Weights of a small GPT-style language model, trained from scratch on English Wikipedia.
Size: 8 layers, MLP 704 GeGLU, vocabulary 512, 6.56M parameters.
Architecture: RMSNorm before each block, rotary positions, no biases in attention or MLP.
Training: a variant of Adam for these matrices, 171M tokens, 10450 steps.
MLP neurons of a small language model. Each row is named by its layer, matrix (gate and up: input weights) and neuron, and shows model dimensions 0-127. Each number is 128 + 24 x the weight over its row's rms, rounded and kept within 0 to 255. Numbers have three digits each. A neuron's up and down rows have the sign that makes its largest values positive.
A block is one neuron, or neurons of one layer that tend to fire together. Before each block is what it responds to, as a language model described it from the Wikipedia text at the highest values.

Responds to: Coordinators like or and and, and hyphens or dashes between paired words or names, e.g. male or female, Pro-Am, Mexico–United States.
L4.gate58:142105130119089126133138134152112138156139147141131141131143148123146153107116094165179152144164135148160156148110119103119130078118123104124161139128111126112161143125096125145120126116111097118149127128165139153125100120118152107157128100108156122128151149122158143114130137163118116132147119140112124147149052136119146082153171093142160133182127156114095104128134094143114142112123
L4.up58:133110107174102134103159158133162089124149082079146154115143125164158104128153125143139117154167084125159175135114165128119113159139105183131133083125137102155120071104116115128130138156174088170079115141139161141139139141153148085127112123160142145148125106119164151111160134176152123137173128151129113110139139125097154125141142162110145155078131163109126131158120107148112103091124
L4.gate68:165127150108109100141149122130131143107100124108129126135130095140156173125110131184182107129162140153124116093140114090144098145129130146171182108147108106151101113110116137075080093129129160125111163106107133156132113098111150146150139077125104140152124116077154118147147121129160119111147126137125112133129094120132086088121098113171147080188119104111077124136133083167131142197099
L4.up68:078130089128110089136114134168127127156098116157144124152122079155146082126163128108142128114150124134158136148172140098115126114124119108114147123113123118137141119136108150133110132160131176122101139095126121110108097135174112104117104120107133154122148136150155143110101129105119128114141145108137142090099063157132131114157131148137119144142137125148092134132074113140105079156094
L4.gate269:171106097137110104085186111090101133153121135115138141139140122113169147124126110145115101108151128111116108106135090122133107107121150169145122103129126148175117122165121121136097099150144167133123143138150128132128134110136129102142102142122184109149109134116143144114126148114117128096138129089156132126150074086189112130126141128083114091166145104067097066163125084107108142121104
L4.up269:113115104126088119129114126110146129109117122157125139108128132105157136194136083162141174143136138116125135140128121114115125090135099118101121135158149148098169120090067120114122123159101131164121177156151149134120135093143123124159110118131063148106113120103150150158143167126149119146149107130149144114160100120108113143165170133138150131114133147126137096165121171159106088110121
L4.gate432:144154104138162119127130100114129166190117152108105122138132099093103113166121104088170127138142092133116120117143109138120084156131133124166116165110074084132100115153136132117120098149155117140103112116138121118132134098137082162139076118129124111129139126108127137116110111127165092117114149165140126110144138152093129178152141172121131134132142135142098097135118111157109143097134
L4.up432:140147105152149169121085110138148140150121127110075094082131129158150122091118099131118112150176107145133145141149126117131128140153154134145113155125129126146094158157107163139094111130096187130144172075169116118166133114148083169135130146118138101133126151096143141150109131132151093125166091145129107128155113097113154121137146126103163121092150177082113126144148100132128122088134

Responds to: Non-initial fragments inside split common words, strongest on the ed of play-ed in sports biographies, also popul-ation, c-ity, Le-ag-ue.
L2.gate230:115129134104154125142127109121122140140142168116121125127130088133121151138120172114128155142158139121109122116112138103136135098123158110138147097148111126126133092106121103098130086154149110115141118109114159131136111151090127140162124094138135118140127134151114111135103094115117112148134167136143123175123144084115135136135075121114146145138181105128135117135138135127146129137125
L2.up230:134123139159135119125124127078102161137119137093138126130123145130120165154128137102115119167116099116130117139149149101119132087126133108119140125116109141129119130167078121179139131104143112124129106141188113126135107151139152120122137107191116123154126129131101115106145133086125119127094146167147077162141137145092113135128161174113114112147155092114149129097159151142148163119117
L2.gate319:126129114156103119168148134120122172063088164128164123136092073107133141135140149135139143137120172147121153124078096119159121110149140112119120095115132162085182126122181144135097103084122111129143142124108146145101148109107116131143124168118109139100131144126137104095116125103123157118138123105146141137105107110143173131140132092123134100144125102123102113113129072145115129083192
L2.up319:108123102128137086150156139100131142064156148078144074172151125110144147128116125146112141164115186125161179101111142132145104133134165115178149144126118134107134114105160187138095131137145085124136126139136095136126120165160120094114131145114149109126097163112148115144085126136152160159127160133127128134101120125146161153149153134127131156131111130079096123139137118111146116112144
L2.gate377:144153095088151129155167113100132131086132109106112139106104104120154156147119083138141128126143142171122111132073131128176088115123134144114166080106107161126109097090158166152107076137155134125099141156137161116143150159128101141130108094126122102110117081127154113121137105116149140134116129142122113166150133118105103151074137146138135102147136070140122144152139097147133179148120
L2.up377:117151121125172139151134111119125165108137136117142139151107096147162127120113147122141131136137117116110134100076105120146104101135121132129171121084172144106144112152145140154124097203142123131154131162119136123118154101133142163127140116104132111128113148115156159111081112083106112156111119071083137173168132128138130095065103139117105109132114090134087125152116101125101140112090
L2.gate462:115135114117099169149125122127150149140103101102101194137106134133154178149134085107115127118119119150080174128128113136115072124127138143116130166112169131125130140130106102140125114130094114112113142161114162175135114158104125139126104170120127144140134141175099096084141149138103102138123144108158151075120116158142132105131099187078092138126184135128140152101141130126130152076163
L2.up462:088170097089112152096165135118107154145128121098099164144143137080123147160126113137126130136142193100126116115124166092105118140146090106145163109114135096153133124135160124131166143093145159143117154085148157123131138185115125099098142118067146132157122112140115112109114171146128178135109149146132133129147119117166082077116139133107114138157149154145110093168141123134110141120139
L2.gate480:119107129136087108124125144150119113076121117080128106136115090087080171110091086116156130121080180148153158097115135126149121152141106153128121116106155148145090125117121142160098084156144138129133123098148103155137121161126147124138130154119134152162133095138155096128177178079161103130108147114116159074121115176159134129077151114112137137130130145094121158132128108146115113172127
L2.up480:146128117097132102105162122159136136136110129152099145122147131122102125120151118090112136118082122097112145124114106165172119118164148147135157150128116143132143124113092125158090119167131203108147140089129106108112154097146118119183131139115146117128138119132111102144144145073063130146168117122138133133159067131091119162111149106152148121140159114123132178106069091114125111120097
L2.gate647:118135114115112138168102155141134132140118135078133133152135107122134134177103115115160085185138115139135128138101118083162103106135109138105144103110100136121125154141114112129137108146109110110156113134122115164134124152113119096126131091107100083150149128133101111127135158133144124131123169127110089113138165143117114123084078148085156130150162114094099155152127094081131129119098
L2.up647:107127111070122166139165151129115160098141096100143098165102143119133091092134128146128180124161097111137169153145142141146118107088095138171149118112119131119107155119121119151106143168104125150146140147153121144116070102113156096132108108105063148136095142141133117152104157126087132123089108135103145119124122113150096146159108166123183106161165126138128113134156124115171103121142
L2.gate654:134156145122130111142136132119121109141094125086082171122147144123100160171101094126168144143101121129103168116111086153157082145139150113137157130114102132133108111122167170126119101176146085160114106113174120151109175148145118116124155121157113091153158104132153141116154120102148094147122124130141115134154129077112117135103144147125112110153165121087119123121106153103121143115098
L2.up654:132102163144098144115153136122148086108101115102113150169126133113108135128098137097117114092093133079178174134132102121097142107117155103077157130126153136127132102121179129155124106155127133109090150165142097112125164119129146143095116138116145115125134083121113145120125133131134080134123114149087117101121142191104079112146133149096139120136149147108130095153118153092110149111155
L2.gate661:083152107080113117142115115145135134109165193089120141146111094105134146170052098134116151120105106122128160136090102049146104138136123121087122112103129106132130093107169189141122098148148088109105128128149132188085095160081119146158121137117127110164119113158136103103145131103152097171133147145145136107099127150150130141167116121115164125149114140160114100128134092172132154089131
L2.up661:141099130142089151095150129163147135120107172084104130142147139149093108096144144071146126140126124095135101156128094150120118089152158115134166147103085151132104115125153131142128142155127095131130137129103070124100085105153158116109091150148152152147136114146066145112140097103136109128127114160088114098112136160135119112099141135125114110132115162165117122145119126168113172141098

Responds to: Short inner pieces of oddly split words, mostly n or un after an opening letter, as in k-n-own, D-un-kirk, Don-n-e.
L4.gate142:131141123129157126154092129153133175145124128104128138106130141123155130114087104102163159158111150121134116123122120151123095091125147087125104148115151080119116147169123104143083123110107094151140143134141144100134092126142117122191127125075124119133166145128123117132118137136108126130131136145117156149120100123123180149123075159111133133114148124104136109111108115139114125118164
L4.up142:075138138156110107119117183122115166099159136087142123113165156120139157115125101056131144166135095130130136149138117134117110129129087150143138146195112134130123098145126126148116136117168199103110143163117121098146119180119097143145158114090133139128174135140141091125106105113158109137151178132111128166091119116118177129150124089157163128104111098121118092167160139118096135120147
L4.gate211:131131138132121093161156129181146150131154143156121128170089143129148128100119142105095104136153104114111152087142112138184110162104124124137122152103166080125164124122154149106094134119142112102123136096134129136111161145140120145117141103092125113142138173122163190102158182178154100094118155099117115114142136148134131163138120142108135194136154112057105129106135103113174096112124
L4.up211:174154108156096113192132153154139144105150137148099114118145125154124152137084120146106147146115063091121137155170108117147078141139122118145160129100149101106158150123129149135113106135087095093073161103115166112142153119125068132114093083093125122129115147154155185104127129098141112099105105146118125147120146117135124169120116130116151157109140112123072091122111116149127129107100
L4.gate551:144170112093154136153079121137105162129071149142120133137147113074110137128124076136156158124095100122117135113131104126155145134145103122182092164140129171136134094107110118126136130086065141098121078136093133154162132162096164133108137129120156101143104139160103130163153141143164104138117134121170148169120116098091118160103103180155140100167099117108102159131144098119130106091137
L4.up551:128127135110077168145101087158124131129116130131077142098177114095135113101123101103152113109147102157105084115128110155167149147154100153149135129086150083102126105162124123093172107126123155130159166087109136139120113121140099145104143172138183109116076140146097089148142109119174092115128137151150137151159172114101142119088104098131149133141085102154085146091116136117171098133105
L4.gate692:128160109107117129136129124174172129134143130166140110142157101115107142162125070095124127118162104104106090120154101110120130128125163166143131170133173161154132114103131129134125111164152144122114105091092121125139156141162145135137144129139116132115153148120115108134117195108143108140125143159166118136137120136108134145077122142116115131108159164082148107119119127102169096146100
L4.up692:105111125152157115129174084124150126085188092157123183124078115105166127118168101132104133124146108125119135097132144102159043190146098140104129107098126111056141094130124091121084127129164166111108135115146153095172120106147102169146146118103100130134128143126155144098094086082102126141156124132134159146110102160141153159142133094182089129121116146116108116145136094142131127148143

Responds to: Non-initial pieces of common words split into several tokens, strongest in table headers and infobox labels, e.g. Ch-art, Popul-ation, aver-ag-e.
L5.gate161:109165089148110132157132130187195124130087148156101132165142120087125152132090080093139121144103153121095083093134117114137145102135100115144129134125147161162152131132166145102145130155094096137149100125137131075145120086092131120147169121103132144130099124121135111131119167136123124141110091132164116087185134121107138136096099100147165130123113124138172115126119100095134146133159
L5.up161:113099148147145097149134181144155141132096069095132113140107141125125141113132116134135120134151154157095123100153142087077123138120115124105155128123121105143155168109145133082111137146142090135074111141152126126139148135168112104122136087083134130081074111114101144112150128140162148110183152110094141107130140122139145095140150122156132122144106158131106135116156151172131114143119
L5.gate701:096160131142168114161118111140096177125129106127088137136100115147128121138125112162118132149136118135113139130118131130111135117125109141125154175098082081078147120161120167122142105164107119119129135123164156169162090155127099104162159116140135157166104122194159106123113116131130113141145164136112129155092129190132091109092099158091142122128132140090072167078151137159122123125171
L5.up701:103137123157109123155172107146131153122157094148134133163089122120148140141117078153096125115125143137107135116148168130169114112091127125110127123137130171093106109104148090149143125162141113104112103112170156123136126142125147165144129151152150119123129111137134109144153123119093143162087133206120156109157136119118158110103153138146146118158149153159149141121131136120131125137144

Responds to: Word-piece tokens ending in n (n, en, in) inside split-up words, mostly foreign names and places: Zoltá-n, Divisió-n, Peders-en, Califor-n-ia.
L2.gate91:120145102124086132123138165120103122138158127107198124130097128139132143110133105112107133142105139154090122125136155121132150162088134160154093150114106124113124180111111061124131077136127096113116153113107105104156162115117102122137133121125107129184149106120118162141128128118126093129151110115139120084088137103127159115146107122136112166135139102084136141113101159155151141109110
L2.up91:077137126121124114113135122146106150135148129140137139160140121162148102101130120126131137148114137156160132099186105094111146166105124146068082170096135135143173176176141151150119097107108153062132129113120120099143149181132104128092129087160139139154181081146117185142086155125125152121111154117148092142111133148103183093124096112132106116116123135118095126130086099129167161132149
L2.gate184:107165123119118166131166085112127142096126096116088167072110124130090155136093088130126115139094149144096149138137129129124124109165146110144129144140119145123181090090174123158153079141165099118097087125137133124136174154081125139136158141172141170146139129145111115098135158127080124144156094139151134103108142122104166120137153150148147126140167098109117071103112116094151135118102
L2.up184:131130133129149123130133161148144125161159143152124141118094117159169088110096114124136126145107138062123162117122120124159146157088134129146169131096108146110136130117165189126101144134120143102115161161123104096118127166110138125162131115091141129152140157129137161138121095086150078110094088105097091086104121130150089134121112103129097154119187147126148126121121103111090104136095
L2.gate208:119114190118150129172129128119129130118143146117127082166141102139126116157139162103090137151148108193152098122139126136086134149067113123102121108129132114127081164135129121138154081148083171118102142119138094147138086141148109096087109119139168157114168135093143157139169165129149103099102124109159147102104098148140167151125121081097117145143161154138146109087121147150121124149122
L2.up208:118101142118159150146170147142173126127126110132106124155126121146111140136087116133121133100162116148113135076110089118120042116157163127115112107111171143114105138146135165164153098106099173122128129140119109101141109110107122140112092172128149164124134179128103134136127119113138127103111130125116172097091128139177152126115119131095124072092174162116093131108094133119124137104139
L2.gate277:125142108146086089134123132123093135176086191118140085161113110140107159095154144137096108110144121130115139106134125137119116147096089122153183139143117078128119137126100114162104119168107122109173123145147143144075131152153111184145103171124118110181137186116127146144140107113164119145175163119135121130119128155117108139138106124104099128150121117093138114111149130189134112135143
L2.up277:138085185120111114122130134136133140076093121141118137122128112116121190112134120149095140109135122128132102133147126121125151116106071122141129130174133089177148150127143130131121127130128098152131126121072106105135144138134113149153105154115134125118125162129117104173137151107162133124125175090115151134151094118140107142070130145148134156111127135121147085082163160136131132148138
L2.gate309:096180123136086123142218099132124107147158099128149120103128069148123170122076128144122122133115109155139108120107139145144140113112140127144124139123149121094134127129138088160130117168114153129110148158144144104161152140075145154173122136107121146118132130136095132115126154144140093117121120119136142131134116114159157120147097171103097114089097117137145111074128150156143145093155
L2.up309:182156161128115124120143111144107073147099133097084127120109120135071140141087152098111103131094124107124137115152132133189135142141127103150108154099184108129125145080127140142070143126159150100172157139104150108139117136097174169164132124126138172146133153127118126115163108143134159099139125118131072123110144096146148155122108133086133146122157106131150136138135142098132083152151
L2.gate547:111140112105159161150102158106132124103148148125140098137110114129142127121124078121098119169126091197118150117095165112136098146106106116128095142119095118137126156151132123171113092150112145079127138123088116116164150159127120158105095129143103135154121147117160137131163132134114139114122119088113153150101133143132165113111100129127163189134160082122125089125114071161158147173115
L2.up547:130167132110145127095168140134147120113148133110099162116114156132132115071099095108111153149126075124132135142086149130173112115184093121125134152107160100088125146130150183145109113157101132124158157121131160115163115124132123145154106098137079149116140150135170157109149100112144113115149141100156169154137150104141132136123082138130153123129147062103159086132100095156125140130139
L2.gate618:121144138145097139167110132153117158115130140108093135117127110163129141152143143104107109118132090133100160132143151126175083161140114168121131150104140129145130139149075099102118077162090110093102143155150121167107113128127100107112118128131132115145136150107095115117169169108125144096116155143192139083160116142155172108104136154114100133181155130107110115117097138160157177127079
L2.up618:140144117126152135155096190121135125093146094084098123108117146151132121145096111138072134096139152146119148135123109161144136133135149141162117130129117145131127129166116135124140107125086137123109125151128107147153088185139091114102075137153088128152118172133108130156144182122098140102130112148126169108106153115097146106168134126147133127118175127125163106108167148124145142080106
L2.gate674:094118117112126118145160118171128157113084121115169157112128110151116122102131086103159118096123114116079123161145117180133204118149128197129170129068113119126136127104120098105173138119119121130157139082118103150140083128134146068110094120153122113098122136165133148159174152110147151136098120138150155122141151160128132111113099138130123139108119108097105126114094141102168118140146
L2.up674:131131132136136121134097123136123105160146160125160103120112105057072107144123142102109091088153116118114150154129164124149121108117101165143166118120084137178140125134122093136136154146139131108158115080137136126124107165103145117112172134134152134121112167124124133115182138147135155139188170130126121127141158151089121118141120125131138135123140071111164165102110130116153069148119

Responds to: Second word-piece, usually vowel-led, right after a short opening piece like v, V, c or vol, as in v-ot-es, vol-um-e, v-id-eo.
L4.gate44:158135078119133101150107127120141170138101217098124141138132120088145145169152142089182155146105129108145162134122106114107141080091103132098107129124163143131113113105138129130110113114072124120107117152139104146116159148083160135118149175130144092160153107151155173154169156141125124144078173134160137149128102136112089154122142175095087139104114156081113103133137159119158139120139
L4.up44:145149127124103121120118129147142148159122127093102075132142141148090101164155090104082125134127160121125110140076148107126099143115109119175134164186120168151147124152106125168106120135166125115115164146082134078157146172141132172145100096132125140126170138129111124130073138123099137098114098123076106088137095128074131157161122112148139153140181149076150109103136080116128105150148
L4.gate73:140136071147118114148140154175150140125082130074114092135147119119109140124129073095135128152160144126111146161133105092134126139076109113138149151127104133139116112102085094128087114173186110120124129125158142126145101143133141122151098089132191101109120122157179143147106171186143115086146134138164116119123107112139181130159139148124175127140157094126107147122114123088101151123123
L4.up73:161109136135152124164106116099143112130088108089099137095120117158139152137165100149083161131085157124120125143119111174118127154154172098127109146145153116148139113146096143104105127145140108133125114129127123153132123131169119124105114131112146117109123126157146121186176134121106102132126151127147147117170114145112139129139137124101104152159090097138097158112140147139094118178138
L4.gate79:111116119131179125142114124112144135142102140123168100139122107156120141150145119093119136133134131118106143154104168151131096105113167117083145157146080108117094140125098141083091113086092104098123077128161161136094144156073109136118100107139140119107135151121142167157189192148136131133114127139151120121166120112097161125177107198109136130145127179158126142097109177079139146117117
L4.up79:102115113121129150123175112111138162142092116073105104127145138108141139142138124063087153150067100130106121143092122099122062098080141121098161162170123117146141163145133162140117123088124144110123086118155088129093135136118137138100118127131153144169137152142125141113098131144109141102079153140101133107116139125113099097144117146102138095133160120095107123145130127103125158126136
L4.gate397:168143098126151108192072132130126132130099152141148153197129116112120123160121105127119124127123152136093132113099151117133137130110152138118114115088101103149109138095110140121176097097133152084098101136175135150116092126124143127121120134089110119112090077166109111142195149150127134111154153101150145137078142123155146132136115164120154093130109150104149146123155115103175114113149
L4.up397:125186099134124107107125144147169155127124103133121139148123108115118117112134119118087144152112158072125142115079109082139066132141125085133166146128150127123103146116146129151098149162146158122135125084073142095119145183106086100121153131090141132109126118074140123094116128148168176109158120118103100106172102135150139133140141163116105097124166121123097138131157100113099138156128

Responds to: Hyphens inside compound words (mid-90s, drug-free, runners-up) and spaces between a month or abbreviation and the following number (May 15, No. 28).
L2.gate131:154153145153097089118124121123155171119092143151114152164156090104129155117110150159151107158159165166111119122149140128157137127148080134111160130102126102149110126154098101171091141143142094111133155106125163133100100136125112134109116123144133152097116098136142115100122137111106145113160125155117142099096141104129137156129100125163165141153133049104126120121130099150131167106117
L2.up131:102129156148136115142108126115132153169128141138127134135171140177118100121121116117104146138073109115133114134116163126134136090140135100101125128123112106177111161134118112140141128127148141148131120102128099113121116116146157116132133124177143160113122144110144131131158163131085121100155122168122142121102114166144113108122138116136124092151170135152107122094149134149134152106091
L2.gate204:135095104129127088144164101097146119154111114108141173086182115147125141118126112193118122151166173112103163158129108111132141132128131123143136107180126125148119126110145112094100125107148125157104120149094137093143125116151144144128140117141124136108132112145132077132131118164111134148143179146137104128127120121099147097118094113133153156138143138158121117060117158154166171097171
L2.up204:115150164111124137128148128136133129105136151091180151135148136099137133136099075116127106160125124124146130139113170150130136184157125122137134091142109094113151087134119129143120134141173135129105149110157149114148121114126140125081127114118139179089119103111150145136152124130126146106126119111139145111116143147131104115098159113097151156149150106128090097137105108120142125145133
L2.gate299:115107150113113106109201161115131080135121129119154144130133093099124117103141154113116158138131118136162154201163122155097081137133159090068140169121176143117163154129123139164094144170118122130104139124160143112121122142137126126088107092128112167088131102123151143106152132131101121150142105125124103129077119132123184167122165166121145175140115137133075078104095144137142114135142
L2.up299:091093162139110138127142123144158155145115116120156146135167132159147128140132143127137098168139124130118154118151103106101150144143120103103139128120098123096142173120142092111113096176120163187115148130131141144135079168123110124117133108088142175120121110123129143127132107131103132118110116131129152069154130126160149119132153130144134135147156166088099108121115121131106109157079
L2.gate372:154129100138134160123126091116143138157077123144165150143131107119126151100139078133157131147145108095147087088102153124151121115152105065132126134134148120122166127172111125121107117144111111104157135103101150127114149116125140137131134129118146125082167166118173140127098105118186137095130117107158131120124156081135154110160097164102150119121115084177143132149163158181142136125129
L2.up372:130177166133171145145090145102120116141096183096141117129096149138101119134126088140112146150150127134107106139155119093137112122111159106099153164187103114137124137132086115121140103119102140122100137110143117126167110128095151131162132178178123106141082109096115086115108132155126153131139129145142099138134148104102153137141083107104154130152123125182162101155131125146155174189131
L2.gate546:143069157129157166124127128099152135133129144138136126143143120099119162111091122161121127128129136130113153169131150099106146098147070125097140120097122144134113133101148113155112125137097114129141162120150133113111122106098145101126130124105110155109097165138159092165170127149074119137132165077132126110149150100143160147143114129112115144155113088148100174098121107154108131119119
L2.up546:170127134128129114098133113156162106146116143178164147155148157129113136102167104086110145122127181126155107136154115134112140118154155083139127120127098109120117176188100115114109107120107151158129147104106134123119094115140157103153102125136104105111078133096137115146094163130140134132127135148193133111113151131139160121175105127142143111156117143160125121127143098149115127125143
L2.gate557:130139128099101150132108137142174181167094131121135121151137153126170155127147093128130153124146096104128133141160125147109146144123086122068135075150116109117143176099157151118082096123145164130108105112125131144126146118069135125112089131128135147148138114105115154134122189139142112128176106100154151133145115108116134090098135142109115137135160097151051128123155106177145155149110
L2.up557:147064117129119132133169122104134113098124122118088161122150142142071146151135139124147096089106124113105147117110142107165142104154138083153183157141137124101069115145136138161118181126140101140133119137135144157123141100110141107179124137124093115125115178152087136093096116124129150138125119137118105139151149126129103148095098117111130102144144092130150117135079100107122143100115
L2.gate560:157128150133099145172124090144106095160134153107155075108160126106120120128072141102140139139123106107102172151181129140130109139135104169143132150134110088143121132141150128156090132111119132087166166093147126147091112077118122100083172129156150129111095124119094155152133129129092099096116137105125150130098146120082105120144095151115099140133166112124094153098119098104149094146139
L2.up560:121117160140076143119126100120112121133130110151103103114166120084100084148119160131127114163134107080127109125167118146151159146148153110094105128150129176115096123090126131156151129094071154109125110143148137133100143167134110126149144109121109159062132116123121163126156143136099153094134102134124108102114118128105168158116161124097110108124108176118144136146092142118092101080136
L2.gate658:133111149112126121140125131134114094145138139157101120119149107132161127149119154149139100129168104146139158113154162167121118129171121127134123151137150145158143129110130124123084131150112092164127151128159108107098106151146128110138120091182161172084108139123075109124164151185138171115125120096143130141128132158197106125151155115137126139111110156137127119095119131133159149061171
L2.up658:117107134123125144094152130121124106124114137122125111086183143131099061109113116071102116126149096116132151081050053161129094113181133176135133113056146148134121120078120124144110152115136113148164141107113129136125136148102130120132126169133132165140111120135083104114119092114177124105144120164094112184109143173135110118104130108108157129104096137117174118124112085072122106131141

Responds to: Word-start or mid-word fragments of words split into pieces, mostly the prefix con (content, confuse, continued), also en and at (presence, indicates).
L5.gate147:137153115116101108129127100097149127147148112119148128092138129135142133108157089130110135125132115122131142123109125105126124098108118134107151177081179132143132121130121109114152070162129159117085161122122146117146138109128122107142098135175140137152157159146096128142154112134133112166161133155155161104136122099119150156130101131113130126125149143086132132088105156120155152124151
L5.up147:118143121145131141120155129117154111113111162095165140125103119161125125129143106111147150153083092115136094175126109134098124087096135151120108137152115117104173156139107121185140122125101136096118113101114132100161133112124127141127114149130169160147149144184094138124134119106137143126140190141143165105141128126089144135098105160132150171182112108084134103121105107147098127139146
L5.gate592:159112105136122143169120112102123128107098110097157135108138121125151122121102121166115152144132076129144149137127112118081131131125080134134101109143127139138079115127167165177142107145165108131123090183108118118121151117116113102100114067141148113158137141113160145118135158150129116095146160118121115115146057146101144170148129092096167151113096141118112132149089113161140119125108
L5.up592:094160150116121108154138126105117137135156108061133110109140126091152134106111140137136108147127115121098100124081162157141118156126126159085158135126145162126111124130155158101106128147101145119116134155110102171131139144149098095156175125125142124171164118155126123084106123140122179169123092158146130140131133137150083109125121098133132101133227162116124143143183100121164107104126

Responds to: The split-off first letter C (or c) of a word starting a proper-name element after a modifier, e.g. Supreme C|ourt, Transportation C|ompany; also hyphens in compounds like horse-racing.
L5.gate496:120132165105085141166143101123145142110115108145109108138137123136158115085163136111143116125129069132116084120112120193182116089119132155109133159100140088148140125102105090080117117160148132132121137083134150184165145059080135137109127129090158159118127134155129080183152153108099118122132069152159155107169091116113149139120155120122148115111152095171064116106118123106160139097144
L5.up496:125117122132093127109182122116140123115140137146139157106110112123166153132146143126154126112132108119149104137135113124108112104114121143116079093144064139111191135157129103136145139094123137142126172158134129152112129147117108103096137133144153145094095153084138175126168164124164126146154056131106158140144096112160138091123137139121142082152131093164098108158116109151083160110094
L5.gate609:140147102138114078158077107164171142144127104132105105112150145130122110136131122102118114139120112090139112103129121178160095118103120097114140176133134111167102137104161149112106127124124156111141132106131153117123149142157133129121165097136130107152177156125137157129130138152165132172127133105128158138142096112153148119121133127132152126121142166133094071148141131094117147135117
L5.up609:157128100112114124109153122123167133148078127151132120122129135132140126167133133137116118099120146166146148142112100157154120095093072119121123153184094130176121093137141160107118113103115144119139134099126105143099136125126161109088163075144160105120180157166129125136168152177100163157141148152106101146157115183138118112095136101105139141152144118159095094131134154105151136132115